Weights of a small transformer language model: vocabulary 2461.
MLP neurons of a small language model. Each row is named by its layer, matrix (gate and up: input weights) and neuron, and shows model dimensions 80-175. Each number is 128 + 24 x the weight over its row's rms, rounded and kept within 0 to 255. A neuron's up and down rows have the sign that makes its largest values positive.
After each neuron's rows, "fires after" lists the tokens most often just before its 100 highest values on Wikipedia text that the model never trained on.

L6.gate424 [127  91 101 102 160  88  98 121 127 149 134 132 110 111 121 147 106 164 122  93 121 133 137 159 165 107 129 129 105  93 146 112 143 136 159 120 113  97 132 168 122 127 150 140  93 156 128 153 148 150 162 110 154 183 128 139 117 109 130 134 151 160 150 135 115 143 148 126 147 157 157 109 142 115 134  87 107  81 154 197 121 142 104 173 117 130 152 157 115 105 126 158  69 122 110 127]
L6.up424 [ 93 101 110 128 134  84 145 126 133 123 130 130 129 140 107 120 117 165 152  97 152 159 129 130 107 153 165 152 145 134 139  96 157 132 161 109  92 116 115 108 114 144 120 153 126 117 192  82 114 145 188 120 141 140 118 104 133 126 136 113 137 176 140 129 155 108 141 131 126 161 192 168 141 149 143  84 125 118 164  95 126 140 126  92 106 110 136 158 129 125 119 149  85 151 116 105]
fires after: "ac", "m", "c", "uc", "am", "ab"

L6.gate146 [124 156 116 128 120 108 150 133 134 128 134 202  94 113  98 126 140 139  87 160 147 115 120 110 139 114 134 138 145 160 150 120  97 145 141  92  91 165 161 145 112 139 161 130 119 178 162  93 133 110 126 114 190 112 103 102 112 116  93 150  89 142 145 130 134 179 134 121 141 175 142 161  92 116 122 120 122 124 188 152 125 116 183 153 134 135 162  97 142 150 113 110 134 121  91 122]
L6.up146 [107  95 154 157 152  95 145 128 100 116 115 111 154 162 118  99 135 143 109 130 121 142 126 109  74 116 132 111 182 136 136 119 118 127 100 158  99 109 155 138 122 105 158 114 104 129 123 114 127 139 113 155 174 112 159  98 103 125 112 112 146 166  93 145 149 148 138 122 152 123 177 151 142  97 154 133 114 155 149 108 149 158 148 114 118 121 135 105 123 110 127 135  86 164 146 114]
fires after: " exp", " c", " g", " ent", " dec"

L6.gate73 [113 127  89 131  87 147 180 141 106 193  75 149 142 106 143 109 132 150 102 102  90  96 153 104 134  93 124 120  79  86 126  99 126 162 135 134 100 132 150 109 123 100 137 126 136 111 135 130 110  68 128  78 150 115 114 176 110 166 128 166 163 149 132 152 113 148 147 140 103 130 138 117  95 134 163 125 148  90 142 144 113 159 142 137  98 116 153 108 139 135 134  99 103 140 110  95]
L6.up73 [147 164 105 113 162 151 116 148 109 113 101 112 138 121 150 133 141 132 125 132 128 146  94  93  91 156 102 122 119 134 104 141  97 146 104 101 160 113 151 124 130 121  90 151 134 142 103 149 128 116 155 100 147 128 120 148 126 114 120 173 116 146 101 132 115  92 182 123 119 124 169 101 140  97 130 145 142 139  87 131 122 106 117 147 114 139 134 147 134 151 103 124 105 156 118 142]
fires after: ",", "I", "A", ".", "B", "),"

L6.gate125 [ 93 119  97 145  95 102  99 110 137 157 108 131 148 137 121 131  81 138 139 135 118 105  96  75 134  94 126 167 141 129  97  38 111 133 108 124 118  92 141 116 106 118  96 120 173  96 140 142 141 135 133 127 154 141 159 146 143 126  95 145  67 146 133 130  92 118 125 144 150 132 155 170 138 137 115 117 113  95 107 110 155 154 151  74 136  92 124 130 142 153 137 143 115 134 104 144]
L6.up125 [117 106 151  88 119 122 159 113 145 161 122 123 136 137 119 114 132 131 123  95 119 105 127 130 120  90 126 119  91 149 124  82  94 136 168  88 114  85 117 142 131 120  93 141  91 132 112 141 106 113 121 113 135 156 203 156 118 161 128 125 123 145 145 122 120 115 130 153 149 162 181 109 139 109 133 133 121 137  91 126 158 128 108 147 130 112 146 121 188 122 113 116 117 151 123 154]
fires after: " O", "r", " A", "ur", "ar"

L6.gate404 [151 123 127 122 109 123 150 145 122 157 125 108 157 128 160 117 141 135 145 193 100 116 105 139 137 100  87 126 111  86 147 141 110 139 124 123 127 135 117 155 136 153 121 111 151 126 104  83 156 149 105  93 139 119 131 148 173 167  94 138 158 130 106 156  89 126 135 157 154 145 103 132 130 113  72 102 127  64 203 163 123  93 127 136 137 112 163 140  80 126 152 112 129 156 109 119]
L6.up404 [ 77 160  84 101 138 111 118  95  97  89 137 133 135  97 126 108 131 136 123 154 110 104 118 119 125  76  97 137 102  95 125  90 100 157 101  91  96  97 129 157 130 124 115 128 141 140 145 143 100 132 116 119  94 125 125  99 186  93 112 124 103 127 152 150  79 146 174 115 122 159 136 111 119 161 121 127  91  78 172  63 147 182 106 129 140 122 169 144 120 108 153 136 105 130 133 129]
fires after: " was", ",", " is", " consid", " prov", " to"

L6.gate67 [134 109 129 121  80 158 127 152  85 116 109 133 158 103 148 154 148 177  92 137 161 135 172 131 133 115 155 157 136 112 126 133  84 141 115 149 150 135 121 107 165 109 122 128 107 135  73 135 144 129  97 122 109 146 127 152 104 107 150 144 129 134 128 139 160  99 165 143  97 111 101  91 137 142 115 136 130 106 157 105 138 135 161 131 157 156 159 145  89 168 130 142 168 146  98 122]
L6.up67 [121 107 134 109 148 133 140 133 137 109 111 173 128  82 133 146 143 125 115 124 138 113 146 103 176 125 157 131 114 105 149 109  82 158 129  93 136 113 111 106 129 155 130 122 100 157  83 115 162  86 142  91 106 147 161 160 152 114 141 128 135 140 108  83 108 168 158 130 104 121 107 163  94 178 139 132 140 119 153 123 163 132 114 147 110 149 159 116 142 132  89 117 136 109  84 130]
fires after: "0", "9", "2", "4", "3", "8"

L6.gate64 [ 97 142 108 117 148  94  99 137 160 144 104 163 117 126 129 113 120 156 113 132 119 170 152 145 129 134 103 108 141 107  87 113 133 152 113  91 101 132 108 112 152  87  95  91  94 111 141  92 125 126 145 135 154 110  98 114 122 101 123 133 120 144 145 158 135 155 119 127 113 146 121 164 165 135  90  67 171 122 157 137 140 160 119 132 127 137 158 169 136 120 138  98  76 114 105 167]
L6.up64 [123 135 101 119 106 113 163 170 146 141 124 100 123 103 151 106 160 130 136  97 100 128 136 147 101 110 131 134 118 113 112 140 139 126 150 125 103  84  74  79 122 123 153 103 111 150 138 112  81 119 133 113 128 102 118 112 104  88 157 149 163 133 182 155 136 101 150 153 144 112 153 102 150 161 127 109 163 116 152 130 103 120 117 114 180 120 170 154 113 151 150 217 100 166  81 111]
fires after: "m", "im", "h", "am", "ac", "ab"

L6.gate177 [134 107 176 101 145 107 139 149 143 121 101 104 163 128 155 103 132 118 124 160 106 102 122 112 115 118 151 167 123 118 114 156 116 168  98 145 125 147 130 129 130 158 112 151 101 177  91 159 130 143 144 154 126 123  68 129 145 116 130 115 186 135 129 145 134 139 160 102  90 143 150 114  70 134 136  83  85  94 137  98 152 144 148  94 127 132 128 113 132 114 101 102 126 119 149 107]
L6.up177 [110 145 126 104 135 134 165 134  97 115 112 127 174 107 124 103 165 126  86 134 126 144 101 109 136 139 102 127 148 170 135 139 151 141 117  82 169 114 165 140 137 137  87 146 163 119 139 102 127 104 105 156 154 154 137 138 172 147 161 140 143 158 106 131 121 121 124 120 121 121  86 133 106 132 128  99 113 102 134  98  57 131 120  97 147 139 117  88  95 165 116 133 104 105 159 112]
fires after: " K", " J", " G", " M", " T"

L6.gate355 [125 149 164 164 133 126 125 120 100 143 148 185 117 150  83 135 135 137  97 114 142 129 135  81  69 151 134 153 117 115 136 141 122 132 141 130 130 130 161 153 147 118 158 129 102 165  83  77 136 144  80 113 155 139 140  94 115 129  97  93 114 105 102 125 126 144 151 126 107 162 174 100 104 123 176 132 106 144 100 106 138 144 146  97 191 130 130 136 103 119  86 104 143 154 112 125]
L6.up355 [134  93 126 135 123 141 123 138  79  95 183 124 131 146 127 114 122 132  76 151 129 169 127 100 140 138 116 166 128 117 145 156  98 114 172 150 139 149 133  81 115 115 144 153 113 140 129 145 136 105 127 134 127 123 152 109 130 146 119 126 140 155 105  95 127 152 124 127 151 134 116 123 100 105  74 108 117 135 203 118  96 147 188 129 124 128 128 140 136 125  43 143 143 191 137 119]
fires after: " p", " c", " G", " g", " m"

L6.gate530 [137 135 116 154 105 126  94 124 154 135 134 114 164 109 110 134 131  98 135 103 125 139 119  96 180 106 105  99 131 129 116 102  79 149 110  97 131 120 107 145  97 117 128  99 122 152 106 155 100 143  95 147 145 101 136 178 132  93 160 100  99  91 108 146 111 103 122 141 121 132 130 101 142  78 161 133 154 135 112  89 110 145 114 138 153 141 158 115 117 151 136  87 131 118 158 122]
L6.up530 [122 159 122 111 104  64 165 173 119 110 134 100 139 143 124 142 173 123 119 159 125 166 165  70 127 141 127 121 154 110 117 151  92 128 179 130 141 162 123 114 109  93  75 146  95  82 114 135 119 139 143 162 156 152  98 141 131 143 150 104 153 147 137 118 164  80 147 129 149 115 137 128 144 101 131 140  92  92 121 141 121 113  95 116 104 165 112 130 120 143 152  79 108 139 117 127]
fires after: " L", " t", "8", "9", " T", " Sw"

L6.gate313 [153 159 123 139  77 125 131 128  84 113 168 174 102 114 107 100  98 145 161 132 114 174 119 115 118 150 112 124 118 180  77 105 154 140 139 131 109 126 127 117 118 119 128 111 122 107 122 160  95 141 168 144 146 155 103 114  91  84 143 127 158 145  96 177 117 109 142 138 119 178 105 150 134 142 153 113 132 108 138 141 117 111 111 137 112 126 100 150 136 196 168 114 161 122 159 136]
L6.up313 [135 124 124 107 106 144 139  95 149 135 179 107 128 130 133 121  94 140 139  99 193 108 137 116 146 123 109 126 172 127 102 110 172 138 148  99 161 119 110 169  70  85 140 142 140 106  91 158 105  89 156 156 172 101 118 124 115  67 137 124 120 118 121 150 109 123 133 140 120  98 172 146 175 140 142 129 149 127 124 120  94  95 119 126 186 161 140 107 125 131 176 161 137 111 109 136]
fires after: " the", " in", " for", " f"

L6.gate399 [138 151 157  97  98 156 116  74 111  79 123 149 149 113 136 105 132 111 128 144 106 138 137 107 142 133 111 132 145 146  77  97  93 147  96  69 120  79 182 170 137  86 125 124 129 147 102 146 143 122  80 172 162  97 173  90 103 134 117 106 149 106 108  97 200 169 126 139 127 115 111 121 130 146 101 102 108 145 120 187 135 133 123 130 153 132 103 115 132 116  92  69 141 120 128 130]
L6.up399 [132 116 139 157 125 160 129 125  96 136 137  91 135 126 139 136 105 108  77 159 146 137 117  95  83 131 115 126 118 105 130 128  90 123 161  99 147 136 119  99 126 148 132 126 145 139 125 120 129 148 115 117 155 145 162 141 130 175  88 146 115 139 126 164 118 124 139 106 174 184 153  97  72  67 119 127  94  78 134 134 154 110 106 109  96 132 146 145 106 121 117 112 142 151 159 149]
fires after: " w", " g", " W", " G", "I"

L6.gate526 [117 139 152 136 139 131 149 156 164 127 133 130 130 138 110 135 115 125 138 118 147 141 130 152 140  91  92 149 109 111  90 130  97 117 112  97 142 104 155 111 128 106 113 142 166 111 133 182  81 139  92 134 164 148 116 122  97 191 119 153 126 146 107 149 109 120 164 123 132  95 124 116 179 148 173 156 122 108 138 153 151 107 167  88 153 122 114 137 146 134  95 132 105 111  89 179]
L6.up526 [142 111 161 122 156 136 115 119 111 137 162 154 171 114 121 106 137 107 130 112 181  91 132 110 121 152 131 135  98 112  69  81 169 133 135  76  93  93 116 111 129 134 102 135 163 121  89 136 129  91 149 141 117  89 114 124 103 155 106 106 168 134 150 146 136 127 139 169 109 142 128 117  97 127 116 158 140 111 148 122 142 128 128 160 110 137 160  91 141 103 111 112 122 128 107 122]
fires after: " ", "|", " a", "A", " O", " A"

L6.gate550 [124 104 115 126 118 117 121 141 110 136 126 128 140 111 133 185 129 139 160 139 102 179 146 134 145 138 178 113 130 128 134 104  94 146  96 135 137  90 134 132 113 105 131 128 102 125  79 156  97 133 135 159  87 130 150 128 132  87 152 150 137 145 141 111 125  92 127  67 114 143 156 138 150 158 144 102 108  87 110 128 154 159 116 173 131 159 149  91 143 139 126 155 167 102 129 102]
L6.up550 [135 138  92 119 138 138 123 130 114 150 158 128 178 160 145 160 123 137 163 107 172 115 134 123 115  76 116 105 115 149 102 136 145 116 117 110 121  85 147 148 134 168 122 116 138 131  88 110 114  89 138 161 121 112 171 132 140 171 138  98  99 150  73 106 141 115 129  99 119 112 138 150  98 118 123 146 113 103  93 126 129 150 162 161 137 135 124 139 116 130 113 120 140 132 112 108]
fires after: "0", "2", "1", "9"

L6.gate226 [113 124 125 144 132  79  94 116 124 144  75 150 109 135 128 146 146 163 105 129  92 129 123 135  66 110 148  76 124 139 132 122  83 152 125 109 125 133 124 137 159 137 126  91 109 122 135 115 160 135 139 124 150 104 133 105  79 119  68  87 123 138 103 147 109 193 137 148 138 137 160 155 146 135 159 128 128 172 129 154 112 128 126 114 157  73 119 142 143 125 117 133 129 105 132 127]
L6.up226 [157 186 135 132 152 177 135 111  97 165 127 114 119 153 114 103 156 156 127 133 133 127 147 144 117 128 109 133 162 156 132 114  49 129 151 116 163 113 118 136 106 112 164 134 149 129 124 126  89  81 131 128 145 134 122 132 142 113 100  98 170 122 111 129 120 132 154 113 149 100  97 134  94 107 128 111 137 143 143 117 123 157 139 130 159 104 116 126 115 159 166 185 115 148 161 147]
fires after: " pro", " sc", " t", " m", " g"

L6.gate229 [112 132 132 130 115 139 149 150  91 168 110 138 120 116 106 119 101 120 124 133 124 142  86 113 104 129 118 106 141 166 100 149 136 136 153 118 140 104 125 126  97  81 127 133 163 159 111 143 112 131 135 139 165 141 138  93 116 162 150  99 117 140 103 150 114 137 135 165 127  76 167 106 135  72 150  95 110 160 140 149 100 109 136 138 139 157  91  72 150  75 154 114 122 102 110 125]
L6.up229 [144 187 132  97 139 132 112 115 100 143 153  88 155 120 103 133 123  83  83 143 142 113 122 136 164 102  55 127 113 130 157 138 107 144 136  96 136 139 135  97 101 153 123 115 135 116 132 122 114 131 132 132 136 130 130 121 150 123 109 131 141 132 132 150 142 109 153 161 158 139 137  99  98 122  68  96 125 166 104 133  97 106 109 143 135 140 110 108 142 133 118  91 134 183 107 120]
fires after: " D", " s", " G", " S", " t", " T"

L3.gate170 [136 137 142 131 161 130 168 138 135 174  92 168 150 164 125 128 114 103 128 151 143 143 140 166 122 150 121 106 152  90 145 111 100 138 150 106 143  86 126 166  82 106 149 121 100 131  92 132 112 111 150 116 103 166 131 117 175  74 137 116 175 165 143  95 110 125 127 124 119 103 140 139 137 121 117  95 158 141 129 148 133  80 139 127 127 179 155 118 119 151 147 125 111  96  62 145]
L3.up170 [145 130 108 130 149 114 169  86 142 169 152 167 166 170 137 141 108 105  98 152 168 142 136  83 125 193 151 104  76 142 102 117 130 142 134  47 103  99 151 137 140  85 165 139 136 117 143 143 106 128 102 111 115 128 114 154 122 125 111 114 197 118 139 105 100 141 140 157 140 121 167 159 103 141  98  91 145 124 145 113 144 129 107 105 115 138 108 129 114 146 159 107 102 104  95 143]
fires after: ".\n\n", "\n\n", " |\n\n", ".\"\n\n"

L6.gate461 [147 172 127 115 101 122 101 102 122 106 127 124 118  98 132 148 143 124 130 181 101 183 126  98 117 112 140 106 111 144  95 119  87 125 154 120 139 155 154 146 137 103  84 166 139 133  97 119 139 140 113 167 100 137 136 152  93 177 125 114 160 134 138 123 145 129 119 136 154 108 140 194 154 151 135 107  96 109 166 155 145 123 127 150 144 177 171  96 167 142 138 100 144 125 145 150]
L6.up461 [120 107 161 118 134 158 156 126 130 101 154 138  96  81 143 123 145 150 143 174 141 140 114  82 116 139  85 113 159 129 113 205 107 123 136  89 115 130 143 112 174  90 109 126 136 107 139 100 102 102  92 127 138 116 119  99 115 104  90  92 134 147 133 145 124 147 121  96 150 108 175 159 112 134 178 136 145 126 126 134 154 122  95 131 148 156 127 100 128 130 145 123 124 184 145 118]
fires after: " —", "W", " w", " W", " tw", " help"

L6.gate52 [157 132 108 103 111 129 140 138 111 147 175 119 114  81 106 120 112  95 115 162  79 114 117 114 126 113 109 138  76 145 103 134 120 129 156 127 159 104 143 102  78 147 130 113  91 133 106 144 111 128 110 185 145 122 110 130 119 143 161 165 134 142 122 109 109 102 108 158 165 178 117 108 144 100 124 104 140 118 119  97  75 109 121 167 145 156 123 123 143 141 154 115 121 108 100 115]
L6.up52 [165  88  88 119 144 121 136  78  21 148 119 145 109 130 102 103 164 136 135 147 133 155 116 112 159 130 112 152 116 153  97  82 144 141 168 122 142 105 161 117 152 139  85 121 144 128  96 139 131 128 113 132 133 134 176 151 114 143 146 139 132 163 106  83 113 153 158 133 130 166 106 148 126 103 119 126 109 161 112 133 111 118 115 171 115 156 159 108  97  95  97 161 128 101 112 143]
fires after: ",", " of", " in", " L", " and"

L6.gate244 [ 94 136 128 158 120 160 118 137 112  70 122 141 138 148 100 102 128 131  81 153 132 148  95 109 111 114 154  72 111 143 148 125 132 147 144 100  92 132 156 155 194 113 132 126 156 102 122 112 126 161 118 171 104 126 151 109  95 128 138 149 133 124 120 109 123 172 121 131  89 122 126 136 141 132 138 122 114 143 132 101 121 122 101  99 170  93 171 161 125 132 114 154 146 128 171 125]
L6.up244 [123 124 140 132 133  96 134 165 105 128 128 134 124 160 109 130 149 101 122 120 167 129  96  76 114 140 108 195 113 193 147 121 147 140 118 132 142 109 157 141 126 127 142 170 109 200 144 113 137  97 130 121 160 116 136 139 108 128 147 134 103  99 131 113  98 152 166 143 134 132 115 126 145  78 131 127 121 135 124  83 102 150 137  87 129 153 115 128 167 131  48 139  88 126 150 113]
fires after: " g", " pro", " c", "I", " imp", " r"

L6.gate410 [ 78 137 112 164 105 112 160 155 171 188 119 179 140 128  96 147 117 134 128 102 116 112 153 107 140 130 144  96 124 125  95  95 130 142 130 117 119 124 123 173 101 145 132 105 130 139 127 171 120 123 138 100 120 176 111 106 149  91 161 144 105 155 133 115 107 146 110 140 100 161 123 134 117 107 134  82 149 144 152 122  96 132 123 135 161 140 104 129 114 161 137 152  86  93 108 112]
L6.up410 [126 142 147 170 116 134 176 128 115 121 127 197 130 141 123  85 137  97 143 120 141 115  99 105 103 112  86 129 106 124  95 126 125 125 126 171  92 149 156 176 148 109 155 128 171 132 146 116 112 105 118 148 123  86 164 129 140 137 168  87  83  84 152 159 116 170 140 165 115 118 127 155 122 170 142 101 146 160  83 126  74 112 132 107 148 136 130  97 101 111 130  98 120 164  91 144]
fires after: " (", " \"", ".\n\n", "\n\n", " ab"

L6.gate320 [136 133 116  87 127 116 111  94 134 123  69 174 100 161 103  89  94 124 144 166  80 112 132 123  83 122 118 107 132 175 123 121 106 129 162 110 141  92 138 160 180  81 133  38 108 121 153 137 116 125  89 124 143 119 117 107 129 139 110 142  96 101 169 131 119 187 133 133 137 152 158 142 146 109  96 108 104 109 138 149  99 138 126 157  90 132 114 178  91 109 105  93  83 106  95  86]
L6.up320 [139 139 168 158 155 139  91 120 124 115 114 102 135 115 116 156 147 102 114 125 121 135 101 128 143 120 119 128 139 162 149 131 136 153 137 131 125 127 155 133 109 140 150 109  84 162 130  82 138 186 114 108  96 129 167  92 117 131 100 129 108 131 142 134 115 134  89 127 112 179 151 155  87 112 100 129 144 129 156 120 127 134 126 140 160 154 143 117 126  94 125 148 102 141 155 117]
fires after: " I", "I", " en", " g", " al"

L6.gate36 [ 76  95 106 137 138 110 127 140 122 163  94 150 143 131 116 103 129 145  75 123 105 139 156 133  82 114  85 143 169 132 112 136 144 150 150  81 170 149 158  94 132  85 116 101 124 142  96 144 119 152 109 129 141 144 106 115 145 115 120 170 158 149 138 145 103 106 142 109 122 117 147 161 142 180  88  83 168 146 140 137 139 106  89 113 154 143 153 127 110 119 115 175 119 125 156 119]
L6.up36 [ 95 160  86  97 115 119  95 132 155 138 146 139 154  93 136 119  92 165  89 102  97 156 162 134 102 121 138 165 128 104 121 139 148 149 129 127 146  60 102 134 139 135 120 142 123 120 102 133 132  95 179  71 104 175 119 134 145  94  70 154 156 130 139 147 105 124 137 131 171 132 120 135 145 156  94 108 113 110 134 100 125 101 116 165 129 122 151 171 132 136 130 143 121 136  90 160]
fires after: "m", " M", "b", "M", "am"

L6.gate309 [144 118 118 130 120 152 118 158 145 135  75 130 158 104 122 111 181 145  92 151 105 149 110 125  94  95 121  76 129 135  87 132 123 121 115  86 139 139 172 102 133 118 104 155 145 115 112  82 124  89  91 118 108 138 122 150 163 153 136  71 108 107  98 139 130 135 154 118 151 127 113 160  92 133 105  90 113 143 150 189 128 134 138 105 156 117 157 123 116 167 160 148 113 108 142 127]
L6.up309 [109 120 119 115 171 149 150 121 164 152 144 148 151 166  97 119 170 115  85 118 136 103 152 130 116 126 165 122 172 166 163 109 105 138 126 106 124 145 125 130 134 113 120  90 141 143  89 119 116 139  99 121 128 110 113 118  88 136  89 133 181  95 101  76 139 159 117 148 134 133 159 132 163 132 131 135 126 151 103 131  97 142 104 124 124  70 123 118 134 123 107 125 114 129 110 117]
fires after: " pl", " sp", " e", " sc", "ro", " w"

L6.gate159 [146 114 125 122 130 170 122 140 102 110 137 148 123  72 111 140 137  99 126 153 110 133  91 116 124 104 123 128 149 144  88 143  93 138 145 110 165 158 102 121 145  95  83 178 144 119 135 127 131 114 139  91 145 128 102  90 104 139 124 117 119 131 127 137  91 130 126  84 165 100 124 168 120 107 132  84  97 130 129 125  87  99 112 166 163 117 110 124 167 190 178 146 151 120 136 143]
L6.up159 [ 99 161 170 100 163 164 121 139 145 102 101 130 149  73 156 112 133 126 119 123 107 123 132 140 141  80  93 118  99 106 148 133  89 125 135 145 113 103 122  95 101 149 136 164 102 150 143 116 129 127 160  78  96 164 133 153 141 139  85  98 134 124 126 124 149 119 108 106 124 177 135 105  82 135 115 110 178 172 141 133 152 105 141 134  99 105 134 112 157 138 120 141 166 137 135 176]
fires after: " sp", " bro", " w", " Sh", "h", " se"

L6.gate136 [118 163 127 119 109  98 159 101 119 150 108  96 122 142 141 131 136 105 105 173  98 130 123 128 155 111 118 152 110 120 103  71 131 139 135 107 161  83 125 163 122 107 116 129 166 134 129 111 138 135 153 118 143 134 134 159  90 179 139 163 114 121 136 186  73 153 125 173 140 159 149  76 177  83 128 148 119  69 152 105 125 185 137 132  98 138 132 139  88 146 135 128  92 164 111 141]
L6.up136 [139 128 106 114  72 156 120 123  99 123 115 128  80 132 174 137 139 129 172 123 162 104 142 101 133  93 131  61 116 102 115 158 149  75 126 129 150  95 139 140 118 122 171 153 139 139 118 157 134 111 131 126 150 125 126 118 153 125 142 119 137  90 159 130 111 102 102 104 146 124 164 131 110 168 112 156 117 136 142 152  86 144 136  83 111 123 146 132 110 157 123 119 162 124 124 110]
fires after: ",", ";", " K", " Franc", "A"

L6.gate437 [138 120 124 134 116 130 165 127 117 156 104 107 128 132 127 114 107 104  87 175  75  64 142 190 141 109 105 106 126 123 118 114 157 151 149 135 111  65  75 149 112  96 129  62 155 161 156 157 111 139 147 132 139 135 135  95 119 105 135 105 105  94  98 138  94 158 110 132 101 110 147 115 127 131 172  80 128 165 141 173 114 169 120 111 115 122 128 155 150 136 142 117  68 112 108 128]
L6.up437 [113 151 114 128  58 146 104 127 109 103 118 113 128 137 103 116 143 154 130 134 118 130 117 107 121 143 119 151 172 147  98 137 176 131 142 127 176 142 104 150 150 148 158 189 126 123 133 128 126 115 105 138 153  81 130 150 120 158 156 136 115 118 138 158 127 141 118 166 111 156 167 131 147 104 114 123  88 132 130 138 103 166 139 103 156 177 144 115 117 118 120 151 143  93 128 110]
fires after: " ", " the", " in", " (", " a", " of"

L6.gate563 [ 87  88 168 142 150 120 158 132 154 142  94 162 187  94 115 125 162 140  91 140 106  77 161 165 113 105 140 117 137 133 116 134 126 154 156 118 145  80  97 119 144 136 130 127 130 129 129 125 116 133 132 132 128 168 139 158 137 147 121  91 141 138 160 113  66 134 138 164 140 140 178  78 114 118 127 132 126 164 113 128 126 123 160 114 119 120 145 132 127 103 144 116 121 111  85 165]
L6.up563 [118 100 127 108 102 117 123 144 150 145 119 130 120 112  78 104 114 180 133 124 156 111 171 156  99 138 145  76 118 115 126 119 141 152 103 151  82 140 128 143 120 103 140 130  87 178 168 182 123  63 154 139 143 123 166 124 161 136  95  84 136 130 123 151 113 117  92 129 132 131 127 125 112 105 129 121  52 128 124 127 103 104 165 111 143  98  98  81 120  97 147  82 125 100 151 120]
fires after: " ", " (", "ol", " bel"

L6.gate30 [160 131 146 109 161 160 146 150 113 137 132 127 175 103 125 102 127 129  88 157 140 143 112 113 152 115 125 129 150  90 149  99 139 112 158 104 141 128 138 123 129 142 149 153 143 150 111 145  94 108 150 144 117 137 125 148 160 111 116 110 178 123  87 126 136 147 141 138 156 103 158 158  98 144 151 123 100  94 142 160 137 132 128 145 137 120 134 124  91 177 114 106 120 108 135 134]
L6.up30 [147 162 104 102 100 172 111 149 145 133  89  99 134 116 111 161 143 140 110 118 109 120 134 125 126  82 143 125 162 143 140 152 150 130  88 133 166 143 154 111 108 109 150 133 117 143 145  85 100 110 119 122 145 202  84 161 128 127 141 158  95 150 127 143 124 152  96 116 142  88 113 152  99 136 143 121 134 149 111 151 123 141 120 124 151 144 147 100 138 156 104 181 119 129 175 136]
fires after: " K", " M", " J", "C", " Y", "H"

L6.gate174 [113 102 136 111 114 129 145 152 104 156 154 125 145 127 158 139 133 136 127 163 130 109 141 124 157 135 119 160 110 166 126  97 128 144 161  85  80 162 106 113 165 132  99 129 136 120 149 146 114 120 108 134  77 130 120 122 103 138  85 117 177 152 140 175 133 106 115 166 118 109  86 126 109 129 146 103 122 167 133 152 134 140 178 143  77 170 196 125 127 136 151 132  84 116 103 137]
L6.up174 [102 119 127 118  99 141 127 123  95 120  65 121 125 117 149 129 124 121 130 120 126 110 125 115  99 141 120 139 132 127  78  97 157 125 168 101 164  99 100 145 145 142 113 124 180  87 158 174 138 128 139 120 116 112 104 126 131 145 122 136 117 145 140 158 138 169 132 105 142 125  93 117 102 108 130 117 124 107 136 137  74 133 126 158 155 142 136 169  87 130 157  88 116 155 109  92]
fires after: ",", " However", " The"

L6.gate207 [131 115 118 126 102 130 173 109 134 106 147 170 133 116 119 163 132 103 132 126 146 160 123  88  78 155 135 153 126 159 123 108  79 144 155 103 128 109 157 148 112 139 142 137 138 119 103 130 134 128 100 104 163 125 162 111 110  76 113  85 122 146 112 130 145 136 160 153 119 198 112 129 169 122 132 103 107  93  96 108 103 113 132 129 148 147 156 119  89 128 119  74 130  92 124 131]
L6.up207 [ 78 128  99 124 143 125 178  83 135 140 114 185 139 100  94 148 119 124 119 161 120 103 102 148 176 166 111 124  99 177 145 135 130 156 107 146 138 119 118 157 134 137  91 118 139 116 133 100 150 118 153 126 118 128 129 110 105  91  79  64  96 111 123 112  83 143 152 130 154 123 109 114 170 128 148 105 125 136  50 118 108 121 156 144 122 120 132 146 128 133 114 128 124 114 165 112]
fires after: " in", " the", " of", " to", " pro", " de"

L6.gate482 [125 183 135 117 173 132 123 130  89 119 106 155 115 133 169 121 147 131  89 164 115 125 132 115 122 118  58 140  93 123 114 120 142 133 106 136 142 104 106  99 123 120 103 147 132 109 136  95 126 136 184 122 121 126 134 125 117 149 115 163  88 131  81 112 152 132 129 116 114 134 143  70 152 135 157 148 103  79 153 162  96 101 124 129 132 134 159 156 121 186 126  76 124 147 144 183]
L6.up482 [113 128  95 152  86 100 151 117  93 150  97 144 146 124 130 121 101 122 158 151 123 152  91  99 135 101 100 142 115 133 140 126 145 147  62 166 160 119  81 160 146  91 136  85 127 149 120 134 124 153 170 161 101 159 171 138 134 123 161 129 132 110 133 150 108 121  78 108 114 127 119 114 100 153 149 115  75 110 131 107 126 127 135  89 124 136 165 147 128 114 121 112 147 122 189 149]
fires after: ";", ",", " P", " |", " to", " J"